config.yaml
n_head: 2
activation: "swiglu"
bias: "none"
init_std_down: 0.0
grad_clip: 0.5
decay_fraction: 1.0
dataset: "wikipedia_en"
MLP neurons of a small language model. Each row is named by its layer, matrix (gate and up: input weights) and neuron, and shows model dimensions 0-159. Each number is 128 + 24 x the weight over its row's rms, rounded and kept within 0 to 255. Numbers have three digits each. A neuron's up and down rows have the sign that makes its largest values positive.
A block is one neuron, or neurons of one layer that tend to fire together. After each block is what it responds to, as a language model described it from the Wikipedia text at the highest values.

L5.gate57:126096089118151184127168154102141128146130171111169102102095106176128141088139121097106116143130125121112137082145148121138136107119135145122118150102105123083138118102141107118175124162155089137125140107119083098134113128123114136139117077154094135103133136127133122141114113123106123086104133114109121114127148140122137122120130129160164146094115186160114153113160116106119124139126130068108175160130132102173091077127166159156156138127091103128107085109089148107155113096127161
L5.up57:108102139112130152105113114148154111165163093129143099145079127126133116057155136152121134117135127127137136181178142138158164146084122133117149119128074103132160100152132130167113116105120133110122177132153081171196176106141108136130135121147149142101133117119140113140117157089096121106146115109113108111135105117138126145158125187128114148075150157127121106132130137131101127124175072118121110131199125130112106107103132129146145108170126126112106132149138119117126130113093132
L5.gate157:106138095104109100082185104142091185100095113116087141076120122124116140116134137101113122092101118100089162094069119135141132135129103129111122156089102153102140137122141132093129134149124131071138138134128105100143081101143125125136125097141116164105115108117088088116167122110127138143132149128107102100131083108128152143161116114126128094080170127124110124083125114128123139141091160148135130112103120149105133099118083160169149130159134157103133106165104113130128091135104155
L5.up157:160155124116152145131170087117138156149090129096101139146108130099123087139097144128114140112177142112173131198090130103112090123092167104131167119159120103119134113123138139117128143131133137116136115112114169160076145108097133114116126099143141136138136131102132121103071098103105135124146110102171144114178150135159111171142110104114145130073110143101153147112099113150105104112135087100133107126106110134140134164112149144105133158082119149122058128129160125120153155146124138
L5.gate274:098123140153107124105163131147136097126154135104129132120079108123149152070144114136119127185112139138110135151096119132125133132107111139125124116121115131164120151150109130103128112126145125174134176157174161171176125130097140124138142076091124113152181098132112116134096140136099074087134156169155150185113147152164127099074117137102169145114182117144140127151136159121113151119171117134099121128144140124156153139152124113146123114145097112107141176134090160109111153140123142
L5.up274:170147082154130168165161141127145104146097148115137121101132115144111126098117107123158104158133109140129106138125145130114109150091115125136124110120125142159117137109157152181120148187110136096107153143104127138117113121155092146144099067115114124127087153103168150118094108134093102145138104090126112111082170117136125079093136131113166154160137135125055128144134132112108151170104136118158138140118158139141112144082106132106165099178119162157093091147126120121117129134156120
L5.gate292:135114109127120110145137072103151144142115144118165130153130127120092104107077087146136140090093167076122116122123074138168149115128121171105108122104116128132138092127120130127134090144119175099117121125177131152095126119122153114117121090120123126171136133114104093137092124121097126186139145148164107122109138074179116099131126124103084096109145142123103132143117096104121154102164154117116143116146098092118094125126137118099162146140114158111145097144146194094122127124155155
L5.up292:136169096172093132105124131149162104097152129117118145153120161137136094112086110153144156131118116128168123121113121145101155093095099121143177112163078180154097086157123164106138071154117113138170130102137136125130165133113105118141092095126133153148123146118104121136132089128114086177143116170167096118096121136188114120125101130139084143099126126141156107105158123168140121096094145129094110127135129128102122111138098149131168149105135170115109148139120134123149104142138113
L5.gate478:070113143107163166102148085136121129080108122133134111149107090127143151131124160140122145119080134131146131126095096062147148114144134123138143157142094154128135136136169109109146122138122083122112075158137114142178081167115130178136106097159138142090094149116134116101185161132113097137140113121136134109149117137156123122133141083141121152069126136145113105148100133137109136123123167119152134127152137127080094119130178142101131129135127146137151163139099131134144089075139104
L5.up478:120136097149115152115128110167170150124127092138153126136134101137101082133147159132149110136150128120084130130097164186136107096136139132087122124112130145124135134105135073174123101139093157155140156200139109122102126094144142157108094105133179089128173169112102126152121121105121127117125148092163137120142123104113131117091155114127115123130158134151096110111161134176116106100096115131153128062115100129098110159127127114176126134138137133117178180117132120151124130106102118
L5.gate521:186125086071163113099112103145105154150127120116111101121125113132144099119124157093159134113105161110164114151116122131171103108144145129115110151135082151091156126092141095149145127126131118137118108167166136129148131129132125152117071050079115125112103117113139136127133163109126147128166132121130163150137134125165127117153106149125071148092133120132155150100110135153153100143117117134126115125158147140125109181095113116142158130167108132146191168116126127177117115152122157
L5.up521:133162092152151141147130198098130096120147104144130117103119086116145123127102120156122136123181142114118100130124103150102119165116126117140223134155111133116144140165104106116157146112164141117154114111174112102126119090112156103108119111147118099188169086146130144120149150116162104110128122119118104136129148137141127119115125126156146152154134195119115142129109143107128119122126132146130120158199142158125104104126106157130142143106074128095167155146094107147120137162108127
L5.gate551:092101127077150124155155103136143139115153148146195134159099121124164095150118144113091130128161080100104160089089113146131112145142111166093126145126132129128157087115143111090073093073125120142115103104120095166125119113141114175137157124160118172161161125120124081152124102134113121147151135129109140139119087149142135152154141084112146126148134152134139099123128126091101171137150133147105155166112162115134139101136098148101139138159093157129086111118097131145126140118119119
L5.up551:122118126131141136146160115163106169120151162147126143133144123136129091098135119164092139095117163085118140100085164125111117138099110126121061123098083122113104108149114126166114162120105144146091105146166147114132109104168136068121094136120142081151129162108142147109114131134151104158162121154147159131139113106142133097148106112130123152159148116139118165142146161153139116159117108151133154135088093125138141099112112084085156163133121161137120099136124205143130140103151101
L5.gate568:106106132138159108120137118118124165109151127116198132089078129114131144142115120103114135110126141113116128141110078161125148113134130126104108172151127155126170138176179132136133122146146130112149133195104136109123128120106140154116137072142110145188094143071132077119134121129145120097126119118109130150143123105144150144134122087133158163141175174109104126155123129138141177097173127136147122087112139107084091151124110151144148106142139103080116151146133125164156122118119099
L5.up568:143113107125125113157094122158186133077114088146143132189104117117157132152163092139097110117140174131112110120091102128084172116101100143115105113095138127157144119161124142119147121135116110168136175146142109121109159155108116117109153109119157135124179127130095134140123193106127106120096120154126130106144139110140143092073115107094145160119113163122136089138143128139166129076134118149091141142081134121116168115121094100167145103136104133167131132129132105116112131105096148
Responds to: Infobox field values

L3.gate585:107161088155163116056116110126108155155122126097124087111127103132112122134126093138112143144152156120134110151141135109166154110098143114114153167137136160124111123170147142102142154113122108111133148164145128123082145166103154121151128082123067143169129172097129078149115135150153113120139095135169124161159125135140124108073115105146118113099161173123133155138102109080124127169113130109120114126082155132123110098120128130133186142152144148155118127132135126166138151157089130
L3.up585:140124103111142138131112100127151095155164160105103158115133102126155147110146128139172105144100132128107130108089118154160119155160171143139083156176116125133127093123118148159156162163105155155134118156114106101123139112111125152129122142166131115161146112112146161093119132114121151093130094115158106134102148084121129124139104166082149135111118078107133102114075095180102104159111117150123176132165117144155133151139150144146139165170123111088118138128143148129183171132163149
Responds to: Code digits; post-auxiliary verbs

L5.gate67:096133144161114117113163121088128144086098160115117096182137128130178127143092125129099101109162154157162127122100142100183183165107129165107161145154088138129131156129164132137170123108171121171114135123145123146154154123094131174116140150155135127114096159094147168117134127144115086157137089130143141116137124114153153143153111159128152169135118139154095151136120138126153150130151145088122146158138118124093102100139134130143114143121094092122142149135106113189087133118097132
L5.up67:148123108133171179150134131166137146139094152154188118105132116139119128164173142089118105155132101157117140154158107154135111130120150133090136137104101136163098082117168105127145115107095113118131078142119122145154126127129075173118156125123146140174134140113111112079102186129145144101105156130128091120103139144147141118177131108126107078152154134170107119093118103115141143148082116159165155120183130140133138117122105129108103109125140096144147144142135155137115125096148096
L5.gate97:140134160159190128121159116162139152111116128121079117135124140101111133155106123140139135102108196160137161131136077104143124148116108139140121164132103097116160085153186153141150144076130127153144127131128107152138111141127077125114132162111148095117172126122148122126150116142111093089083079129114125109179118119111121095105125110086166142143165110148111128121126094138158105084122125115126123131145089114158144142077105127147110149123106115138125115168160100137146097090113112
L5.up97:099140140134111087135171080161088140133157080124176118126165133147118104125117103114130136121131169132102134139128129108144070132157133145147101135134149130137116146081104159107140114140058127135109120124117113083153101107133112133135099119132115127151105109127179146120137124154144146144123117158132137065129119147116123110113178114068101118173133084126122131114116152119111099125126164120112153148169120132129119115119130107153139181129087149173114102115146095085150076093122118
L5.gate118:124154148097147078157130136121139118101102167144113125144142140130141141128122116157135133089115130184119126126142118170127159165134152165144116157152101133165137099147099132133113141086101110125075130080129085126126108134136106158127124171089118131137153149092133120135147117138165095173136129129164126155137118113182135132109120170096103159150103149143107150109161157085124170122126153151121157174113120146085150118158164142142117167155112115152065102151132126150104145115136159
L5.up118:123131144150142103164113118113147140169067165130152164093110079163144147134089078125136114096177109129177141165085116148127163118149172085099138087157131152100128114116167144114157131138139162115159142148151109179174122145120130166148089136140123146173123151076131096135143161127133156120142115131116092142117161131139118113124146117127133115148150121122126135160099129153158104121102131122131115085108109121123111133133088124111082110136132154142129113147188150115131153119108134
L5.gate122:122130147137153170117151138128187165109150146169122136118123122124116092103101144170117097092122124137116138123067090142136125115093127130138077093090126136150121095143159111151142118082145152127143151159161101137156128173080093155113119142096177098153161152119138101090135114126108103137138077120164122125149153131144133135116090134117139164145140132121146108124115200116118121145121128123123167140123168120158139161133089135123110113126109155125100106161095116150095125091112095
L5.up122:108122136170161133138120096164118166113127130097104135151125109137132132092105102128171138101163132117095128120180122093111121180188123143153111091145173146153129132140107108121130153088076124152125139150142105147103081075098097112125110152131122138127100117128127128131119124122069115114124137135149133102109094099137118101144113138105114120101096110157096102137165082123096139159141117146130159087132067110116135171143105088114108140158141124137099147157128168143169128116147122
L5.gate314:149150104175160139117152116137130108104120148162128100131152137192096135142122095148140144145113145169114142133152111097148135088139121120124136141081104169126115113135179151091147139129104081107126127157101122160178145131091114133129164119108082094147142129109167113105125123119137120132129089153097169113137092130133110162111107153159111159143163129176133153124082147108111137136078160117152135098122114113122134095128120126109113151166103163124110091164153101148184115113104121
L5.up314:108146118157087114132154160133127138171111120124158119133131158105122149155142098134102145094084149133114137159111096088145093108160103103117138130131106120148123182115094093146138156134125185189143122177148116098166152122129160119122097099134133165116144162128142117113126112128129096105156131136115120129143130070148132179132161117128117126096124086095154137129091143155146111137163170169148116094117108102131089106141121133134122121107101122147115080145156169176150155126127097
L5.gate372:143118135133153149109186108157125115136127137147113112137099164090186136103127143136114116156083162144091140137139085109159136102132126135122124106118117128177112102092170151127137140107153105097161094121132099122110156156096124160117157143144169151182111193114121136087128121135173086088095094123132125135141139121145145182173123155104101120144123144164105113109140153111152139120151110138111116138124096114094150108122121120163135117117107121138152128120123138169149105127112062
L5.up372:128136110172111142128153119122127137111142158151112106133123154098123129116115107117104105123166135124159124111131182091096160148107120161130146106092155112149101196129151148143125194138162142156153124135150121098121154119115126100132126142069167130108107143141142166156116124116115072162115103127155130089127143134176147136113142129141109140150163139116073133153163129108099119110168130079119157158139093102129109120117096064123127117107158114087157122101138141142116167137128111
L5.gate633:131133137130143097093183109111157132088117165146115077156114146111097119132088109129096133136103140139138120128127074132131120163148148164104144141101136162144101095182121121101165088117133109163138126142145088146164118089095146145092122167145171106093163141116153123133103139132099109133113104144111153158167164134149133127131133188097127140124120144134132137152156151156148153150142135121148122159157129130127133085122081142169096171146105113166105101158116132159111102117153119
L5.up633:152170104136146132102141119155147106122155117132123108136181138147108115173107141155131099157113096103120102129151074148129111141125120136147170105113150133162115102160112089099159126131112135154092141077120135100143113093142082161124132150100128124144188111155133099097135112094139119142136130117151112135126149152132156149101137169117123157146122101114154160101158151079126146111120126126149101157132106130117161095158099099113135168124151195163125086156136120149123124120183090
L5.gate635:158125199155132171128128124169145134139147104107081130103147149143084123133127156081097114129112128151148103149122090127177116123114119126124142123158132124127139104146111114109121114084132161139160154151156124141091137144140117129083118131135164094109129079107152126154123123141109141107119107155113155140164122138173141149183088175156177128118103165111144127100154084124110135119148056138151118118150106110138140095096144147133095136114138133120107132141170116119172138109090134
L5.up635:140137100109134081090094103117132133106106112139121081129156169143129147120120111091117107136129090113119128152104115140148121153151156089120159156176159092119114093125132149129155105111121117090161149122130143175121131140089152169149080117154138119162114121093153114128153127117136181133157110149114161145115162104100142144109140123093108131140087141126152172120101146194149113105128130118100114144157143089090146151120101162138097121124103106154125196139139138139104161133133162
Responds to: Indefinite article "a"

L3.gate510:133130117121151086155151088159142148134121132139132134162130162085133143094104111149081127151113147123137129148060091095147124112073102158100130136138114144105125121144147183122092153132165115089127136115115116163139131107160138107144130144149187142125182139122086144136110079111135109145098106131093143139151103156178130105134106111127158147136152114103136135110140138135141073111134101141097163168141104110111141175135097161114126106140135132142133138165120166128106105086130151
L3.up510:109116145161131119103075120113133164133143094085113113145138121108139112129121169112149072125162110162155119157099107143150155121147149154129140160104133099114122077090133095183120124127116127132138148123109128156115101126108093102146145158120131151089065108179168118121156144136115130158112125095124118117120071118151135139103118134181163164162121143163120136114131139111127090173146109128129171131146130119141103137134136125136123117122153151125105063170136129161105108149136178
Responds to: Sentence-initial temporal prepositions

L2.gate59:096093107134151129098175114184145115116159186146135118097088137086137113085130135134132159120145136150134139173100115147129139090164109124093132143113097167102126173152138101107133168122162121130161166130155104078111091122116090141128133105106127139174170141119135120127112086132113139116141157109115123136125113126190130180121130160100097139080140084096146162142140090124125104150128132164140123127136153130136115133122096144134130105168117136153144105116090140158129123161116117
L2.up59:106074145118145143137085100158143137080089108124167145110094129139104151104163102135127155139101117137106108117091072124133125135185113162108112116115161139088124141125125143122109137143162089150135125142178126130104107083165134179124109155118124109139155136100100110120115141093131114118168143124122113120101129121130126159153116124151120124110158121133088157128125072100125106095116169139113065150157150146144127180153119104159132150153170110119161114130153160113087116141123130
L2.gate93:095125125119148101144131060123151102138119128093125127102140133145122155123058151099126170138126119124101107124148096141122103141138094146187110133134156118127081092139107168153151157144175081103132158122155135122104086099117149135095142108113150133157108155170146127143134119134144124120112142121098145093144108125155134148105157129137091117115118103101107128113191072127135114178129135174105118141128099143165110152146117129135095164141153169106127150108129143123097128113081137
L2.up93:160139147153152075103128126141155154116095130111170141146134139147089139127116110130110145102122104121111126140143096102171139121128102111120102142100128144139145136136128109110107136160103107122136077114155139182157117141144078143141065117140127138158153116145129114126073119150137142108120120110154132164131133148166132134138130110149080114150163122139128146128103161119169128128086086147097137136109152110113100080117123188150095176178169126143171137121117161149148179115132091
L2.gate113:114059158137129112137148100156116144109149133112121183145096137132111056168129156131111116132106113086097092140139111161109176129114167173107149134125128125190146144128082106103121097153108152111130110109125118147137127136168135085141119125092131151168139114128136131142129137115083129106069144126166099148124117160100116122116134112149155142116140109093146148145120144118129107165175137135139124143113122088081136128134150122139140098150146144154122167150132129157171129078150115
L2.up113:157099129106129132106143103159154129157093118129124157131115158193122137162155156122127131124114115120097127126146113144153153144142110119148090161118111120127160141084130149143108120138098118113134124141167161144128131146098168149148118104160105122137128140098129110079112109169126114106115109134154086121162138172116156102130151123132161141103112092119123110114101113112145128176087101132114123162132060145144125111120134140132126183104162114087121196170191097137159134114166124
L2.gate137:181164139123106076126128172125131129139118119155136117136141128152116185124143128097089117127108097152129081150169104110113115120105138105130102159148143155143142092128100104153115138129146142082189094175099130134115107115127125171150123089144144127117163110138143134119126137105144141065117126095116151140134106128143113135136143175125128109178120139127093079125140142125116128135126117158150135142116120161087114100101123152121085119121176117136203147134165118083149139132101152
L2.up137:151120121078084133095159136129170118108145140123136137120132177101084120138151135107118163124133114106090145111144096134141111150149090159121110151163095130157142159103119138111096132142119131117141109143105129119108116159156170143150122135086176129156133151169100116123104100157154143069084143179122147135123149152100145100117115149115133092130115162122141109122091131087124128152099096180128112166105095132147104142105165155138122119125132142128142175102158151127144174087145093
L2.gate146:130144186147161097123137140129100121080122097126121106131099154084078121074125075131114123139085147179127148144105122130156152149136127112154130107157146091121121105147148158136130157135137125129140141111137112144109115115103107073100143132096133151168165075098102163157110108138089129129146154147130113111139110163131143152118138127095102125098111168155129165100105136095122098176182096145121127146167136123147102152099110151122118131114107122115189131129106121128141109118116096
L2.up146:129181113126150128131155094077083136159135114144143129134099102164093136140099130130144151140134156157146150117174150102161103150130151101111125127147167142097148109186150153183143094166120105142139095121153129082148106117110124123128084102106130127093112142091159143104162092138134123114116106094120099131157116117099134158140129147139099121090128134123129104114129112111117178110131141131116153191087149158150115131142101144130152140123131059134164129103141140154095155106126113
L2.gate279:150100126158116090080149113129135148142096155122191129135130113144155162123153085108103180109143113079093111153116114161125135134120129142143098155109092118151135098121135111174088117136115107099088119152143136114129095205151131138113152114121126119175118093112130125131130154175144073105127140132140120101135090111098116143137174108106082131119135137110125136128138139154132141168090137145144113116113128150106095124126122142179168142136132146157141130144167138097098145103086114
L2.up279:134090148154150089129136139113100137103099121130145139100094157172127173132151077116147139134075109138073095140125154139149131107163133134126109156164145128137139104127084063109100159083132105101128110156086126109107099137132150125147110112099105135162115158161152148114135118117122126078097162160109139116163097158132122138136114123126140074129156133121103169095154112132114147141123178167102129110162119146124145120110135102127145114101167114098112139115104105155092132167121126
L2.gate380:142170109160112171093113099101147178133126181154064109114151120125110106126148129113098127076177143146113129145171147136160108140142126123119098153124125144129106127146127149126153134123106132118124121143125124116114100126136173117108149143123093124150156158119107094121111115143120097075153134155101116119138114099110158144095187123111108128085182089139115130092107100149139160140136177139118125126103155149116085126095098110128168135162146133104093147086120168173128138129120132
L2.up380:079123118138138070126101123131112144103111159125142116125167124154148160122167120089153132114097137141071140147150097146147132151169143127127113161106187139126138139089123133159116134122093110164152162139121127110129126155157113090122131110126104082134171116118170160133146148128173164090144136094156177144141135151137140150100156135113093120138113142144073155141085093129140126127129141151156186130145176128093110102134129146100141119156114150125140154175100135149157122133145125
L2.gate411:150142136128161182189109110131140064185134166118071099151125118093119145110129132141113125160127128126113139128096120136148146180127126135117145151145118125125125107158089149130122146130102151123144143128131119148119162118158116149125095132131114099125174145080169156104127098110075146124118104116154149100149131138134118107153126149135170090141151160150108153108120098112114137146132131142134100106149077146175140129133168173111078130128178093123148174120158136122155131098126140
L2.up411:102082128114159070115138160145109105139124129091171145111108121130140106176068170145138115101124118099129187111105117104115132096158106120109129117127117163120092101103128077134147162119140117071112128124127107145163105135115131171131110107135093141138118123153177167137128101137109132109156131136137126113125125101142094155121102146155134145163097136125124154116130084145126162113086155123160138114143114133143125056173079125136133140146134129137107119075145123076121121129136122
Responds to: Fragments in names and lists

L2.gate4:129117092143182097186136139138157113119127092117141081144110091152162127147124122130088148136179140129147096164103126108132123099087174122139135174152130132151141147117161111142124105160162140099129093107164112174120125125120150114131151098127154162115110152134161076122113139098067090111130100125103127145125140110148088116139123116131115178145148084102150114107147132116160130122147140144156129151114121102119116131108133144135145124167123077132133166147167160135106077117137155
L2.up4:067116144133139122070131132097147118173145119151084140076115160094111184121128094122117140098098131153162116173143111097146135140111143119126152140127138112127104114131118123115140136089135090130104169108119132097138126137149126069116159129138091136162113118208082127142148123113120130138145136092117122119094118113077116085099117110127156138108129108129144125148167110128107107129111155116099148147137116137147145105129129101180118145162072140106136084160144153141139131157110134
L2.gate37:149121113166151089154158127110154120080116142139127151162112135097137164150143116166136113115099110145119158181127103153154116129115146145111128139148118158136104101095142117168131107132113100144158104083110143131131083146169158157156074177098111128099147147120125160114137099147089125141156117140125130091175192133129160156096122090137136109108144106134114140108119144112122118088127148145148108092170106132108106145166128133133108113119153094107133148147133135110153068087154128
L2.up37:087159151103118120083125130111123110118150184125105100097142126132137109107132132133159106141125145099089115100125112186124126179123119071126139145141115099154106149157151108144109163201118125118126149106131117115129116176069146125107114139085142150144112146146127147159127146152088067146123165162145122146146140145132108125124122134115074139121097122105176134159150149096130155155083095120138134176132100141132109121110108107111122127155100119128086140109142104092130130148128099
L2.gate90:119135087152164128170124095133110145145171132161129122182119121068146089118136131119117082121165148130122130126114100162150110155135152130128114124098111116065146100137142132116095106130159111139153155166139151114148090152078136148127180110119116142129153117115077160117132110138102100119140117129116116127174109126157125125110133135132105179121130165120114104095112169133123127129148149128094090125162192118102105123106137106129170133130062145165140130143083107147132128147127136
L2.up90:120114149106166205160126100109141115170096170099121117180106109088174156160131130113097101134122142112101122117119128125134137153099153149110135160160131101141118113151140130170122080100166148064139157157160122156173116139096101137106156134176144140162138075148078138121116118134128132122117148110127124108127141103107124106114137110173162158151141153147103137106161105127155120143151139104136133135149143138069137142118150115154099130097098116144123135111158152124115137134122114
L2.gate130:121123133112132099144149104093177103114118097121119101136072139096164081092148131108116119120166163115163110157128115145174125123123118119139132148127112079144131097104155169186116136131135121122130143096112086147124103150131155084134162092158165119146083150147120142127128064144132145143094101106085173157151106116159113118136089109123137164127115089117112112112114125068123139138124103125124125149111162119130113130139113158103124115164099123125106091174144141151128143147131164
L2.up130:099096149174138078119118128111153168165125056122133109137097155121103121096118105103116144112116106147137140121137116100117156087144153106133176159119115136132101120112140049119142109130121085130094158153129130104149113109090158142132137096126115188122101141140118158128115139132076121168168143102139099126134142151125112104109131146158128118117118164138123127117108150114148096117114164123118192097137149132093078166139104117142154116166128107117126107128150144114120085148151118
L2.gate198:097126147151127091134112138145189125098099113123122142127122136144133113098045159121117173124149113118143107150153104151138133115144147166129088140125174116151153109113129121165107146178109138111100129149121084137140120122145169139114110128120105105132150118175178133087165125149166115114135113136137139127119127094164138140160122115116118139143123135135094147116106102118111169128117115144149115167125130096110069154112187095114146144152169113131161130130159120092111186138146170
L2.up198:159159160154119140126105167093062109073134127112130151134096148109154111133096141119118111144086092167159126168186108123114149105077167149150107146122096106140128136116104102128133134139147150130070139141134093139151140134125095136134113097138147118087092094155120125116129097127128083130086143115145127149144134135174119103130107123149171149112080131162086160125142158079168130109159123133136136144102123117090132147130123136104128123137142127145151108088135162112130133145152164
L2.gate362:134120117161121056089119142143113131147119124107172112097138162115098121116099175134149170107130116141142105153129118183120125126155111102130139137165109123147115144117132113134119153111144138154127159086133096152149128158124133110121077141113136144122161145115107117132136087123136120134091152165105156142165095093156143159139152147130108160095111138094209117070180130135128159093166093111098127135136146121118132131129119153142136085120149171091112086116121125158115117121109153
L2.up362:106109144122161100102069159141121168132129131092130127135140173118147143145113125130111129115114130154188137098115117143129110143088148144136139117165134102132134085098110103153139127149142104132109124110153119115154109153130097131098132153168102098094098110114081180127155135125191142135131150134130085146116150116132150132092153148128114189111130167126102159102104149142145102100106157092130161121162195165103148152108125135134146103105090124124166116151093118146144143161117134
L2.gate443:115134097149163099144129150137126143132067075072134137133111144129154141102103075102103113085133120168149135163147105122162109150121116143129138135169136129133106118114107140115138117115144117090113144120118125130124084136113131074135124163159137136133154140140155146130103126091202107105097126170140118115135089110189127149115113123123163153147115163124131117122147095100108116109129180144112115138159117136118123150120129151125164128113159102107090073122119164106122111150081174
L2.up443:119096114160152118139118149134094137169111117113139141118080158143118105141148120128149139142145140145139136156146182069120137109154114153121139110138146128101134135079084126148114093129105040111122118110170133142173128140165118144155092146158127084115153106086122179138144106086143180124163112130108119096120109117081100135111156165133146150141120192140107154123122118138137108118106142117126125137141154127083146096163144155127143123148106138132137090120094163130107138111117126
L2.gate490:125133118140114111159102155085126108143136130114113117146100132101123132121118142135126099104135130100146114161130135149110108064179154097145115150138124142129121110152116121170105159149139105144113156112123122136109148121115172130115147118167152142127121099138095097130129134099119106119111142095072120131130129106190102112120151172108108209085124111149151114098147152135152137121105134111128182154142158136079119103174145183096138094137105130170157070130114144137088111111126124
L2.up490:181117137092119079142166122088146101115131129140130117159153153122129090134127119101151123138093128124103109128114104142145148159208143122104136166091135101176123119110102093130111077143142128123096121130197136128174086136133149160136140160112181168154113115151127133138109130125119100162127119113144159107139154131143139125112136164114097138157134158155137101088176169114104117120131124163127119132110142126115146073158129140143169147120113142104127117131130117087099123123168128
Responds to: Sentence and row openings